Weights of a small GPT-style language model, trained from scratch on English Wikipedia: MLP 768 GeGLU, untied embeddings.
MLP neurons of a small language model. Each row is named by its layer, matrix (gate and up: input weights; down: output weights) and neuron, and shows model dimensions 0-191. Each number is 500 + 40 x the weight over its row's rms, rounded and kept within 0 to 999. Numbers have three digits each. A neuron's up and down rows have the sign that makes its largest values positive.
After each neuron's rows, "fires on" lists the tokens most often at its 100 highest values on Wikipedia text that the model never trained on.

L4.gate132:528554499526442497474476471464458535457448545395516421501521483502496510554543514513517497554484492559520540475556525480458561587491499498561489492517598607585504512570525431406494482430559501479488513510481464533450474437571499452531468489479550479460552487479527486510437455521453530495463470529479499528532513517535515457553516491503508454503483556500486461503552479454492502508527496501510458522425528429486505545564551496428503503522553564476464483473474471524495439470491460471477524507552492498506540470514473479523550458566507506633527593525515427526576473547505512445
L4.up132:492528419455473447559547496435486476479441546417513496516489499545487503564481489566443545544509466530486540486495512468472469485480555490552526477505508526485419521486515439482511507401598538473515543510519531585430490532604429516546454571510525502515519516496504496492472514529443495548469515451487515504485496503487503448519469504478499542564469493534529601503554430469561511457535459506574497454426540454481514564578512485491512580531493500445479485449490458509505498454544456471508523520447448477487535483493472484557469479471543480597505582494596513436548448499515547520
L4.down132:522530472511466538377473473509499409459519506542504448536514571517609468462513486504461527540549473477456499589516474416502561516491507559472500522507493491489421499538490520486483421549455420588491458436540492481506559447476552461526479477519511561478466595517509508557513497401495507524535458441434488491526498503440476464498450522513469487522485541523498546540483461489476471523469503545549539550521497507489487513451591550491535506426523517481436442517528497512581444530472518461407443509490563485511481445503509508518568488460440517454550508492480457504487518445492510434
fires on: ",", "t"

L4.gate690:511505463459495491495572500515465534449468503463492485463588484497457491545559609476541493612463466562462455471531484475454533537511444446393543449549473618503413521496451571529490560462462481526479499523501517436485540535520509473493489512521520439467568428535521532577477507514527435496503481473512506476508493522540503492435432543468540493469552523462479526505541500517518512394470470480486505490581505533439501421466525540512527449507455511509479507519531540537471529393518452533431435528521484454539543516493511448482476524512499543503524495511556496497603503522527520481
L4.up690:438464578528507541441522492480513492485544507474504556518475528528474498405504497444381509419427516461490453503497505465433531486525469518431431564448504465513463483461532517564442516477456513491589439544556485478440557496507510486481514508523494535496492524568513508418515534472485424559545500509526523457513559546551482471441511547548426457502501455546532483480501566429567494527510463543566426484449435482526489520503530455522481539586494516516487477484540552482529547479479507554527482616528527479557489517520533555476490446484468480523475523499517573503427460523483477534
L4.down690:555528536482494461470566495475448479505538484541522499454563463535554445609484536541589484526566484484452489461529556447508530474550450458464496478531431542464493524530435555513520494481518502510475555520543523524564541481485533497534410472517589487557569516509463540508482531553457444479529492477496495509518463443460557527366495499411557454489535565439490531501555548541457449505505516502543515533562532452474465525478466584522507463523474513483477550537551538515482490437477478484428442508560538523545530552512450527475506564512528548451526474515531474477551529488436498520
fires on: " in", " of", " near", ";"

L4.gate551:535591480502510533526563528502470512583507577482500507583461499514559523482491495511477528546532577458526483537474490549409531451513540522462498431446455508464490496547489515530518431503599535474583505479442489458553544478529468526460584504547456480464514477503508493518431529525489512553525522571519496468526579529486501502450526482506594522451478510480520418475471522470529592540492476542493504456546510524497447604505507495460496512521428465484497527508500543483503472512492524528472470578502534481535493451525521477510498461550472495524639521513433458535464491535535602560
L4.up551:498544454473531498531534539534563531463506561471533576536427595499484577500534470484498532502466481562456474559530499548493449464519485518552526457456510475508557553557451413496546433502429448489523507564488511462472462452494500483523536524521493465512479463517603481467466454551454504518500509539549500505527514521463582456489481545418571440542579527475561508517527512503509546564496484516513422543507452504448560529573479506454451603574443553463435509573558472491452499476464503506450543458535489447495515486495494501508548546503510510514515484531567486546535515466556528483
L4.down551:460507540541457501466507609573542452423496486443500457474528522472496585516476524411496556489521521516512467497525566442509455467495530493540529547556525543494495430500507436467508437477546456471493523492410539522470485592517542472548555529420572537524554523538436548520517479453551458474466529439495484541558468535420536448537488468459535540514498482508514471516558501506512441552505458519512517507524450467481500476514532472576485544558481511518481521456503521476415528497570502486540409534616471471475454481497492533504479521490476541456473440499614502536524497487493515485
fires on: "l", "lo", "gr", "j", "re"

L7.gate103:503425464522420549538511511524450511539495497546523521516520502525470562493518521465529425437490493525569473483483455470419531512502499476513563504470465515496446444451453480469471556459521452525477501490416511430512453489457544484509523484513444478482500424545576550474589485528468517475467582563532527516490549545460555538529523494441487465448428493522413446471493475527491564526472574579512455584523534467540482496467515537430555514490481532522499547571567580460515473555471523528514487492541493550569564470482494509436457549506559489574551474474472475539525481520480498551
L7.up103:517554422425516500467579404457507497526513526534584520444432514539483509457504436464511490477533422544485536578450503526410483525462531527518547541447536530460504521480543528504500520468501460564608500491466469560459572466434451518503548533529458486389514525424464536506549474487588507469485451485491500505506586525490479511522476506516506474516549524478510551507473547556510540483461449471469508473465417476468434469462568455469520497381580493484512488511565421479504512478481498523543472470470514517460477515496473530554516482464457484547526465530471494543486514543513480502
L7.down103:427519517468478516498485511492520516474502523493445567506435508465508582498554495535447462481500463562463533482478503466554450542534476524468612519494428571522512490477514510463498542541463506463474530589491522504503478533487495481527541501468565482444554522496506447467516563472592480506453566408532490514502450504450501467495533493515569466498432527500481520501504525517544450506492583478549472588502494468504545525554568515548590462390506524487482475548496482534491518568536518506522389422513463499496490502477532544575505567517555510464559496543488550496599493470452448539
fires on: " ", " ("

L3.gate567:510532522489483556514535402515497584482505522514469429424440522458504493479500450449522488523436621476517472658487541479474574495538489538498493479436483539516535488530503516477431559483499538455539461470530444486448487455502477521578532479424487407477553555426566461479527514421490428519510507511473467477530529525423463497542573496485489530494475502516489503468424508471557523494516503517500516551523537544549512479506456491468458500467541454520425461496582487485533555431527483509457482450491474559506531547481485521505497571524510525532466477524466504577477486558483528507
L3.up567:484516501448442510549518443530504509519461546472568492429569477462412451462484517514494510542544558428441499456486502502451509525564510489436448489504457539464528559561502563452469550516524503467468529500529509510404509541494504469520479491491556485439508547560513431512442498520488520504506561479580544499550481481460537468560540495484516514469396501489525500446541459508578531480479502659589509448537489465467520498468499499512434479519454530493513484582560508425499512512481523494496496472492548512467548524498489413447523509491470495466480532548566418505470497444558532538
L3.down567:565476489472521512486423389523486482541502506515397411536480602596410550563439612545477511571495515473458553522493467478544453536521531468488459514470505528550554516561498481476536471488471431493508517560547467466451508528464502515569477531525568516501483547483494494520486501518452464502537516406482505409505484512443506507522439490538462563480502493525528488564482557461514422544453488454491496543474468528533547504521533531432452491491467440527541474467549489543499459505439449451519456495564517505474558489488504439514446521506478448533475500477478463508473467466496552466
fires on: "ing", "ed", "ar"

L7.gate739:512504464536518551525569530464527527529495509462555531535554469466420410495525521530442527559428469450454432494524484513522555549470511499502454421423528449514445503490522513518437511469493556474526555525431418472552547532478449507562517541528397573459525536471497500472452469521472510480508542515495523505486495478463512517499548564557530509480539474464474543552565503476563505537448581445530484577504549514510503520464581515495564463530602497555507553454524476505499551487481500547470457448546540513550475490525568480449483536469538571562524457509478459500449483526439497525
L7.up739:505494537609560479481522522493480497490468536495553591502492461479506453495436476486486541511443472499484422483588535500516502483496539504525552564483490511529447458538536572484522458504453540528456536561501524498491501552434459419447483558537524510505461558500456503499444495426399473457516420512532546517510522544465462571572511476427524500546505443451503523627527480580496541498538424487500503609518520554540504480506535517471512530586553519537470569448557527527469498436480502528509509496498520465478510481475484505468469555481561473542452483557539501467501446487529521506
L7.down739:476524550548534508448540492466529435561518554480500487540436406501483476402509532569531500511527494449479538531518501512543463520513542398453511456499443573493518518529485478438499411509545466550478482514543532549512534495454490499467528481498477508484537515510551512523422560472493432508448446525455581501486451523417537463565532581467563558463474614579443486544487582499514438463547532519541485487508437468472519507470465485467538478510488479482461525486448476464426485519441476559466491522487431477504437510508488462502547473432496416532507487506492463488530472497505438505
fires on: " T", " N"

L4.gate357:484490473501479483458541449402512513529516540496521457520499495450467471477534518486473493465487511475443561546549510516491517574503437427485498486551487461560423534476473499483440491531605461479502546573522463481536419463497488488482482519508395576409478503504545484515461432514527474496530521493465511536478544466436517577523480573567544454493514516488465513470500577562558511458531577504514522504532470486529485464516489480536521517560510484452517570521552500522438509488548472526504513517593509495543493445530414487460545611447523476508554490555435463452431535529527438487
L4.up357:380425608538477570488471492504506598515540559493490565440536457514455539422485496556478500515528480487460523523455543504534562495499469506508510465511497531544535518538529518506501510491471470539528469505490557468481511518411499466562468505582519522511544450551482483515503476490514587493562522465494446521492416518541418599453489495555478503477522461453433532460481488560426533535586497445465454510520499493512517411475496492539518441427435513532535529514535483493509447457510500469529445503498483492592526548484504503489468517498542450552499494497538476475429508529516548411
L4.down357:495454504505488521535489508536532430562492571477474520523449458457444511438461514565423524488472462473539562518529574569450481502523514535465520544445460519485493388561478521469493483527501514521515591563526557448501445495434522487484447545496489490482486505562588586448462494560518492517521482495468522496583482460466516534483554568515532500546497441482520499534419480482548495535572525538464477475567524488451485457536562400582518445520512495485460562502497490521466485502446472551567482511475473470544480527553479464499561501550527403499457507536515493424505469551501480517
fires on: " T"

L7.gate182:524445482510481544575476515494447458414490525531611472502509487465487446503498464475545413509490471467516481498478536395528424515450494538537555500474503569506536483496498525484481495508477485481450528449447551547476451538429529552490500523494458501458558465457456467535480512494540494510502456493448479489494492460507598434486515501494528373473549486514485491457529535518456521517484539596502512359498517522548516565506452433427532450506542387494500481527500510458517507513502505518549460532511500485528492456520572460477532438540558504450586560502533516488492458523549523502
L7.up182:567555509424462551491551541522476558496540560531483535529464471551508533505573485475452448516423500435570470454528474479555509504517472527590533489505536514446529462446519472493522489470572468465461469469505496507557455477523493515482389451526508488493516423502454455555461549514493518518550516451497516541535486523514497494494543498493535498433438440517549510507486490586515407492499524525558457439465472508520493443528521526534514569598514489583534462544475464459478506541497542556527523534500557537481516541572519517510542505444484550458479454524478511612415505452559465468
L7.down182:524435562474484470493609542534524530502519493503511537458461497476505506504509506453546519581474509553540429577511424463491432476468500519502486499467465517517553490505503428548465563514535546485490522481457551483510385499420464506524497532366541504469551492433452436527576509575491451504511545411588537539499485478468435473488491459489516525528492520474429414514474517529477551472440489460467515444457494501540433489509528508480513480467473512491522485461492512521493544511437500489493465484592526465465523495561479516557490497502435510528478520526513489599473451502448501587
fires on: "o", " Mo", " Go", " lo", " Ro", " Bo"

L7.gate661:537463454561559557499585472590455483490403580521480556545505438504501503569507513498498577479479530477452484491558496516545500492506564498514549461438527502493490515463510399555497470468507530519517561524527546460468475493484530443563416454542408461449484496483490521441613519498558537462496451520456496471507572520438511476478490533481527482550511473514485488478537551502480518495565533502475502488579461449504498542526527383487453508482428469508524476463486447509467532474467478554473499516515480461518467550511513528499449485461570437506519546456450510478444517582553552507
L7.up661:454507491516492483465518503508528498534471556435541604574495485474430414501506390481432520547458509516496498527495497477496519529453463514430519543485554574431471532494522447560509487431515494454458532506454542448484468463444447502538466531493531545462510528510527511481509454518479450532438459451477484522555500504436435485511406509510509513515514442468452497484500468508477490521522402421505522547553428465487529489501548482467474519491535559377479520470496464532418556488461436515481443522521465427463516575466532413529507462483517459469558507518484491462497569464499549516
L7.down661:462473521472601595519540491497551486527499498507506487481539398501502542510434494480492531548494516464468505507463498556511566537550540459496479574517495477478480425405503471528482542522550444470533514464466545505501462429416505509468553480535534495499435470457535513457444455547520582499512530479493486506521511600405459504505512539481557465453482507488519476589426523451493551474476518482549559480535546498466515529516448491525520545537505507501520538475561421464405496473527478528491517457451506483435550474412495493566497437510501479504453486503488502397483545514492409459
fires on: " O", "ub", " T", "T", " Ol", "1"

L7.gate697:480503465514463510517521541549523610431512469458507508519550570531507525456555507472524507514480516452495466553497483577472492473495528477535537546500491481468500410553482442528500474523435466532489516491475467486484460484545473524437561537511550484551443522504472516492456434499483585491540509571493561479466505476430591452404486509461575549509460512514473519449489553524418572450474483483481501428454475590512526571512517468481446415523530510539424503487485494569466491504492536519558537524518530538450519531516597438485565533545507484436521477464471535497547511560520527563
L7.up697:547573518579494520482507576500461543530542484567461462511487553539450553497480461524456464548439454550450458493567538529418421484543500534518537478462524509488451554494564438486530453552502522524462505557509522466418480524525516551496482466542466561492438529548502435542524518532559493501512525481446503443487513470498518509539482503437536462513539499484554473444543443444449496507489470527460516478530504425496527518524535509453467449525471442571476449506564487464529534500519554522452511490521505489453502458567550511507541536583430526474500522539424419494455423577481408457
L7.down697:529414499497537466528459512511507497534503491533466468579416511480526435530509456485448429504558506520475465474549476504510561497501502536451457501532507538499543456470455472520571524542541514480518450465517481533477468557582498487560476511526534552477481476460414449465545543511483556484463470421509498500419458513461457512495473457452560490449500481425513398567477440506479522532461433466461494416461523455476487548485476506554415522491524448514461464435452510542498477415521421565499517438515434557560508487516552515476536497486411514469500527479423525523514479505562454508
fires on: "L", "l", " L", "le", "E", "j"

L4.gate472:502562447503455564466518496525514544476447486470431453527595538545578574556456533537530532530490505573490512521520453496509531469523478524570540529520525501508522521463529532449547499498521444554458484501505545482557516496529463406523449502504506534468468449478424446542447501531544457495559506489432474530411499519477507589477527519469479520464432579548437553556542516513530503532423459566553492503429486512463468501567508577517518512526489499528510488565484448566519482539506494453468504477427513502506542547481413461546506504470515510544531574553494460457558550512474569514
L4.up472:509578432605482520513527543569444546525447508532576478510529544521463502534458446528493547495500490519518474520542500494438534491489552476492499497523510502546533548546475459532487443458557521631511480511421549501456438503494492507475533482495576460483485537531481548538535434438502518567517466508530544432495494466462539418518489560480401486482462503499455561587525466471509491509448454443552478440485498445499527530548532560528481547511556442472531528530496488462442457513444493482520523517398539505515463477489494444486482441509497521517511563496486470483499438488566487391
L4.down472:480543444488518536475486498522567442502521501535489495540509559455631479426550463438441471417442469455482544523518499484520450517503533568446501455456530496424469498571499550508535517510458496542520441480551532515509509535492574538488547461541462576521527492560584533495501559587482491463467484428482557496457466480488560489507414444578566425551544545451538461472508533453533529508451488538489576507485446529463480419519469439460489523551510504519474514529457489521537530545459496522439448496526467490480547463515511497465496463479492521475485475537575493528445516496453451526
fires on: ",", " where", " when", " so"

L3.gate606:521500526463474485529498545485526506531492399472515458543509487494545455542520558495437466477485511452494476450519541534548599503498536609432477468454466481465576558466511400491459461557473535473367540512437493503554404520566511438499485524494481559484582450515539462444501465583411472532538516503469443524533465492547465452490480472434462497462524465491490432423538574477486576511481483517509487554500488542527554482532542501480543480490498520502507516531430474463549528482530525510560472519501520514503500516496459454475488508513491515583534512522527511506552511463584534498
L3.up606:532549554545499534489487462426515444512540515548442523493480543522490518486535544513500549589455477489574547500473492503488525510454524558451549512463469435537529466564484519593495467459524495493526488492448497482490501537497501522562441478474512474525484502518535485492573560425496539513522445441402429525468515555505541456555490523492527545511403531491518526429484485503546531482541457432490547493493423562480542521417475537453475476543524420514539499513461515497460506565591493521441468520443456489582579418472525514520467519549510498483539496573547511497516515456555474418
L3.down606:526478512558514498446509397447470485434570489552525531536444535532483456565500440535458458464506523545421486462503507441443552442511481480488472512567493527537479449476435504395495469505494507508500541564513504470546539552492568479558527506514481474497443485521459414529476521454527520466492425503496453487416492502483471516532484483629522477516519485503527462534454455508466493541501513476494494482538446471497453567523426500538497535537469507529591450424488540480563464506492473481414582486433486523512447557481577520528546533479536450529554529538519456511440536520488535475
fires on: " to", "ing", " by", " from", "ed", " with"

L4.gate287:467490496516454435411527521465451435503529469562466470565503527490520492460564486470467512433479475478521488485457528538486555522457510492520534497464521561480447583473436499543428490541518531552501439575503532478511479506511478496490525516581460515524511378474543550519575479508491563516542503480496502537534571534538526538475515516551505531509524437527524508531545483577475522431455528514444518511458487484421544510481495544522476444527496520467486563504461467499538476497536499616510542485497482512606528462451427533459422400512544547563495543471515472487525455460512448576
L4.up287:441497498535417501487528502445445503510432480495479468486484472586539521494515573449472412475504379470532483582471523490521506517502530519430553565532531513466564576470519514547473483536469468511473512509497479455509437490512560495510484517548526516481602421572459546433497541507522542476445486477434462480496580540536471530507503487561457556492479521516569465458502541540487537506511548504448418538462463529491512575530510412492453445499507544435487495604499552464503479562512542594505555517497561487531500487487555504482505519493470539486486469482529563492492532499540466542
L4.down287:482555548522548522480460555422477481481494447466524516490542502469459546476503484464513399483542568487484495461430486507465502522472486509522471508498537492480467445595479507505585488518546480566479482516482532458558504555555473506466474515510512523491507529532522466430510438544539423487431494455468546509433522502506481524468534468553509502455516488549466551567460485465514592492493425464458447489473583521471486458488464486516425531485475509450491549624549487441522503449435506464485543497560553513521494507566591557411479560518505476457511534517494464506497559596474446460
fires on: " for", " of", "os", " in"

L7.gate419:539502464503518489458433527493498469508510530542524465472547457493460512445496427535482519489513548606510438509500517448436484475607558418463515569411489501555544491507502456545465456537515494472570444476514459504480490475554484526471473518440512520447486563496458418493524524413497540555493505484480521453462506454540493593480495497433503430424553512505468485449421536534480531482504525497546492513543423547465457480468546504504497472542437485505489516540515501436505556556569541563556500444550485491495556520503556465443479472448449497509483494487423539439447476553512536458
L7.up419:473449457454505523462614493470542445393555576568491479429460420544463507510485479503538546471483525510516524497443478577465486583451534465494487477489505605451526509459493455494449440408520519509546461428539491492500501477503464486537437481448499503471538457550486460559482578536522560473533536459481551474550557486536491484503501539432483492479484502497490473442483508464455478475507492463497423469517453559468520495526503514563590489570465522529614530421486489459474429500529443510499566527508489512522493480490505527511523514558504538466434522452504501449482447481526523488
L7.down419:478460510445500504508533544489470539540461499488471551466424452557457508487501478552542486442577412484519523557580486532468546556450549536516509521529473483418473501486492527542525571459465558557549510464549513519522510459493500468541548529545515533548461450482459528460611597544579485515486491410461577505548492513483495511553513602497562492441499509488498476471531492531406573435479525426510505487514438542512472511476553499500509429560521487554511545484462457500473548502444425532560507481526534496478567501481553542521501456516512462527526522491491492516480454516490455567
fires on: " R", " bl", " Br", "o", " s", " lo"

L7.gate496:479425496498489486487503539447540536591530543479472494458555508483429511593435518529540490493503536576471517502496533568403537481553567499444510530471529510547496499519455523471507532490510519546495425529538482510449558467476494471414545461521442502508448407536493496505505523516461496479529531507515526418512380462546536514508492553507516468552449468498442435485484439455460559542534503515517497473516453465486458443493534481478537514517492503515490520546527530454577447603518564471467501469464486544524490485488598531490511447536542484529571451468505453501548408539556544502
L7.up496:503559451471579488494493568413459506551522498476503489520494525474469519559509433464533491526527501605462466508466471509516440423451504539443453543490416432510590479515505506518507498584405489493555471501518453480483566482475502504464528490487497486510479454475518530522523496450513409467502487503566517453494512529490467523530563426468477548476543543531524456484489491469542573461488495559467525475571516461488494530517384547510493598536493415502526535462528445491459530501519495577546512485483504526545502517459546489478548450535463526409488447472408467445523531491521472450
L7.down496:509506517512530474520506485549490442432396488501476496491541503492535523584393498507590444525486478546567505524495508445552536438561480502576492475521520473517495451543536496501570440580540497536529430590516530530505542507435513520487554540471536499473493498469494541516481541469569536516488490520502455509484450426498528525539470518476513522459489430518564512525476522505444639532510477490440471517548517453571488491561467512550508503375522484450527486541493442468518527576469510461499495486547488512500538599453487571515467512489546487464454502514504520516534579469477460493
fires on: " e", "e", " Br", " ", " h"

L7.gate426:535481455421519497465515476464534507526474570494513524489536496485463499542460506439550556555486441511545541515434461514502500451501497509514501478526472510491535517430525454533479571430431542542540524487517534496450482519450496486474427428506464517483469514521521547524401498510467541440475445473510491473482546490484461560536476566551470607565524531494473574596513471512521578440452451478525488546581535521542502569469448576538587515519549542500512541483553443567542437463561430515483461513462497502475531475468494446520495541469549498543545495529528554543493458429495466483
L7.up426:524493536504551505461476427461509602470494550523491553434558490458439528505479491466554475497480457515490538459497532520510573533561502526525494458507517505475496473481544476531538539509444571467519514465571530487469535510519478465447500511486431532505489499472496523534485510503384546565477476464577519569511496475472511516525504504481434580607412541468416466510538449515536507525447502488545510508530572529558461582490464558470527460527546496506546511535536541572546457453441453464471439478542468463498514505537437544422544432488467421507477460480585532489469513458493525482
L7.down426:449464497518503552513440482476467525496557528481422472489523478543429459564548495543514514504476536441449506504508531492542559510499571483483385466489471497557567539500504525467538456543602443538447462396544535573476429471527523494488523436524494492551508465460526528536497478496532512511506555389470463510445474443500511500525527505422540567475548490510512467532550496468501502474516449535549461514551451565504531527516443485509502545574495541444557569461509514445568534540466539519473430506445455452508539508402483565511547504538464450530516519504490508506504490500450470448
fires on: " K", "\n"

L3.gate31:474507449527458478469565495490478518439510412549462438579498501477463568459524444477514518456500526504509576531520468521421507528502445518508516475481442465557487561520531490508483530510537468477460554503535414519460475523475485454435422491446446522485566551550570499508506538526513503555483486420535443530469524467478430472477551459476561491465525512491575536513499552538469508532537469503492389541579477475587510501477536493495534501511490480539488524499533539543462462532513532442556522503432582492465526548555525483541593472533579499435465477473451514563476432473458495461
L3.up31:511478494443502592441498423524433433539499475495480483604536559505523498469488483417507524537425486528467468521507475485480469491541479435500478438459525502501494488474520526464437480474498540491493456520516546516532534501532584502524494537471545442447536535511526430507465372532493501581450445457517487487498467459520503469487540494489490524516488523500511466486484525515564454398457441411473540518464429509454450491531470501431536528476541522524602414507464482566543499524510472493509470384502536507587480462563517497507503507525405527484530520517522493478444515456524550494
L3.down31:531495519477496552462473472502508477533496498560520486474515382530468537476507476537553551451423562520469570451477460473450530444489533510458510523503509534505513538548394447546563523548484484455432539471449485493539520533458422524517463473467548549466482515477480458489486482405515561482502470476504473472504464397411567464484447467531494466501528530541532556510509520490568524487494502496498564510546537491484514371488489482524544512471456506558500366525455518521530479478589527472539478530511505527494557509528524508541444543576514487436558486506437452476466507497491545474
fires on: " with", "ed", " in", "ing", " only", "ive"

L7.gate408:534493447546521572523497433522503478481519555512525524509479475448459460478476433459451474524493552521478536519491525530461531490564506520458495494430430440474514579517450528514485509467480480472481502518469427521502484513455446424485423469494457470538502462461534530439430525490442493496531411538534488468589495463583546613498527533528436587583483517441492469507473481457475487385458481494513535510528510531526494478520438465525453450527536452529518491504544543499579544493490477418464483528587490473598430434484510519467536441462529475546493485470504495493472478518517464501
L7.up408:518469428491500463545493496515504439525566509465478468548471490492530476463553541452503490475523506542556521504418472536509544477507480497560548457435501484509472497492517528476495418472459490538451506494475466561483574508439428456459456551504530434441490462529542460488405487479498503541535433545498470478548521463455499488523476590479467487582492485456533598584531478484495499485480495564466490511493532484522461539510523504421535525512581520493468536509485540471472479478568475442528520489540504493529448435393391510499484498407522499551471464500532444479442490476622506448
L7.down408:438449474500461468499507542601531553590412483461605509540511456508457495470427516541530424485486545518486474509521500496531478478507557428488501580466452498551515526505448497502500531564468501478530529452526523566525513507477527501457561538564467517521525574534541624452477511496473537470543526416429504496431487530479525526491582533449491551526581490479534496558487543556525496474488484519545552436570501502471501496424438490452486529471533485473487514512461471518510536467503527565502499533562475484511502465451467563443548475528536416431490516471460527519479477511559476520
fires on: " G", " Gu", " T", "8"

L3.gate151:564533459520433532450510546434546440478455545417485448525468540542583463505544441555476491458517499521537494511449525533436568556531465445590510506509541508490496572508533428476534473383426517512473496529470480482448544520541515474504502530543559531523497469498473447514471480567516537506468519449455521508491490593535470499513532538498504439536445498494480515507512477485548509492480490449526513464500423499513487489529493604453496537490463425447533463464512498521563412477535474449453535537489487488496486538518466476438534487499493454537463586579508541472518468552496425413
L3.up151:483512444579474404515512538462540565537468557492452443467510473543583546492534570524489470492493587458541549493514541462506531481503542496549536534531506502525472477534503436508554550440480495610513478542459533523463457530517557471536516548485559507505540568530514522566513462555444504586516478507494466480485480614531436427489503582483463495479462526521459486573541502528532527511474529473461428465475529481467466540553538482533565507528459480473516542496413455519472536476543521525498543512483468604541449502511482500527471539477549506477433554525499481452554464500450557498
L3.down151:487571486499483547471495451535491488512517443487506528502552531484645447466488526499580465468503480511401589533493484459547469472542448572521450521506486535472533476535510492522508529494533509576463549429516476476518522515488494473578505480446551560461528550474473542460496471497431549468502548512498534522436463451454549419448502517553465436514587529478507501512524464525468495481436485524518516517436460541478514466529586486434479553471535563528445539525526490415446571531386522506530474476473496486516547486452491504494500488507443508562535517479476483499502605508527499452
fires on: ","

L7.gate633:567508478510537535620519518570453572517510556518511541443510509507508398481480524534532556495437503470552515506484495449489557529519492488499526466524531462517439490556571487573505513473468504457442475484502457476466473519504459511485503513533547472481529499503470522530473543546478534417415566532502472518543485491490473480521526417476529495501520495494503506573479509472436494442471519520528544453506511467478489466569527487573572534503521484552505546479522401550549586559466525477530460562596458526409441549485489458549497584451525486566577468560522478539500495490444515457
L7.up633:468499578514519446527504495497556486515512547526556510562523459443430459475514532468502492421490486501517516628543529502533539493528541491522531497453532488466512488522420561522477487478432467513492522494522527513444533431496514401493498490548456512556513501554531488458450461480547500492495433454499464457457521485491480418501431549450519506452487446568489480562540516496550506491445472463522477440502439519452495506465474526518579508529552510425550527522372483562517487531446541495556474522490528477454476511468457426535478522547540561501497509534559438389510448444464476542
L7.down633:500529527505483545629568522586505514525523503519442499519462448500509476527478576479493504467525543449514518480494521506531554444502430510500491490540548519525430576531556522562506450450568489500459518514503508507473480516520432558478421472545525511492448470444481462504478459489485455552479516428536471556512473419420493529462495504507547494541523508438500539524500514490462591496518612516561542463519453542467477500512509473575470469508438470477488451535511418454510570502475473475481498507478422547459517504492438547519506530543510492471503395559491527584462454505470437430
fires on: " D", " N", "R", "N"

L3.gate328:548455489540413484512578468461542459524476515466532457495545534577568495526527530466512455493566521521501457536465475506448551552510524440504512480487493547460456499546529509457438458475565501524446489487501540453519534515585543471529474577502545490477514440473481523499535502442440598496487553573454460586579439469571563482476463525458493512424491498492505479479575476565483469458534583471482492462504473472450462518525569520562498567504445547473505570533527482520451468487497492453511524492615476564509436536526492485489458470481501544504457535514535450511484467505487487426
L3.up328:425543487513442548470532469527458532412479500455525472531528548558460469513475523553411520474496528499575452527540513524459431469501582522442553455490479563495472559487485503537521436498449511622493441584571535541513484504510523491539508492509526555496503516486511524526444497460502488441447632466499502483555513534461497452464500574506479486490414462513515530584504502433482464456519481518492485522461474535475465509598468488496492541444497482434480501453491433461493459432503494518509464498514522518533490507532560547541512432542521423474555556563535490468495564476466517485
L3.down328:529479497506508485545422496569512386434466499568510511559512462481498439478533488516541458428499450513470574507555499396460466446532464514503515534485448529479567504539457538544523509488423454566484434557462459547479496466516510419566527503475610549484478507517488480540534446465503492466475539501529518619473455498498531464430443443544485523498487566482468525489440551543415509481488490538446551490522518530505545469519549478526537506509473564428534511497500486480515495463517496491495525538448516434515515464524507542506592504506510530431553518476544449501584497507533512540
fires on: ",", "on", "olog", " of"

L4.gate333:465452515459479540456480459446525475496504450378545547457483514474487494490594512488510557553531563477517489526525574478496561513486548521479420445414432504583444524481457529514490485521509471502464526442464436456566486483495492486512460470486498602489522531537486464542451545517475468484477513458472443531578525471499496431513483510451533494466497426496473425522419568532515536479542534503521558545541518527445493501527538480556491503437495447478537488439476490474429580466532471468416473433534492450461553570525501519461530431516491525476540488501507462545502496571502541462
L4.up333:457505534477510537499504441494583503506461537495591520518603521516503414501535541458501532578445433545462520527463501418472470496441546573554496551465503491587556486485584549522479497499479463483504466640511542500515488523540521506457470477502533457469589556497490500527442520465562496527551498526469510516542443453501425495472603501477436588531478503542508541479466505490506483492444476532525513496493512502449520495524457507454480464475460545518584465531465491490514586494528502499443443507539455461527520496530445472480488451494503462555503487562447520523437465575486511466
L4.down333:479397558499490484437490535488423540532483477503442520492434499443438572481473518472589541514548454476549508428453481532525575521497471463491493477447437473538420487558496534463539519576463590514486510457498577486477532501442457450489541520463547508519462544513480433528527512525465525461497459366487466463512450429463460544472437443445527518469503440516454446522495492506537591500528505486515496488529526454453478543536482464554423512481484496520480472481518451507491489536540500498500511498485538522499510556465528500446567487562478580465476494468483484451504501424426527536
fires on: " /", "id", "ed", "ing", " leading", "a"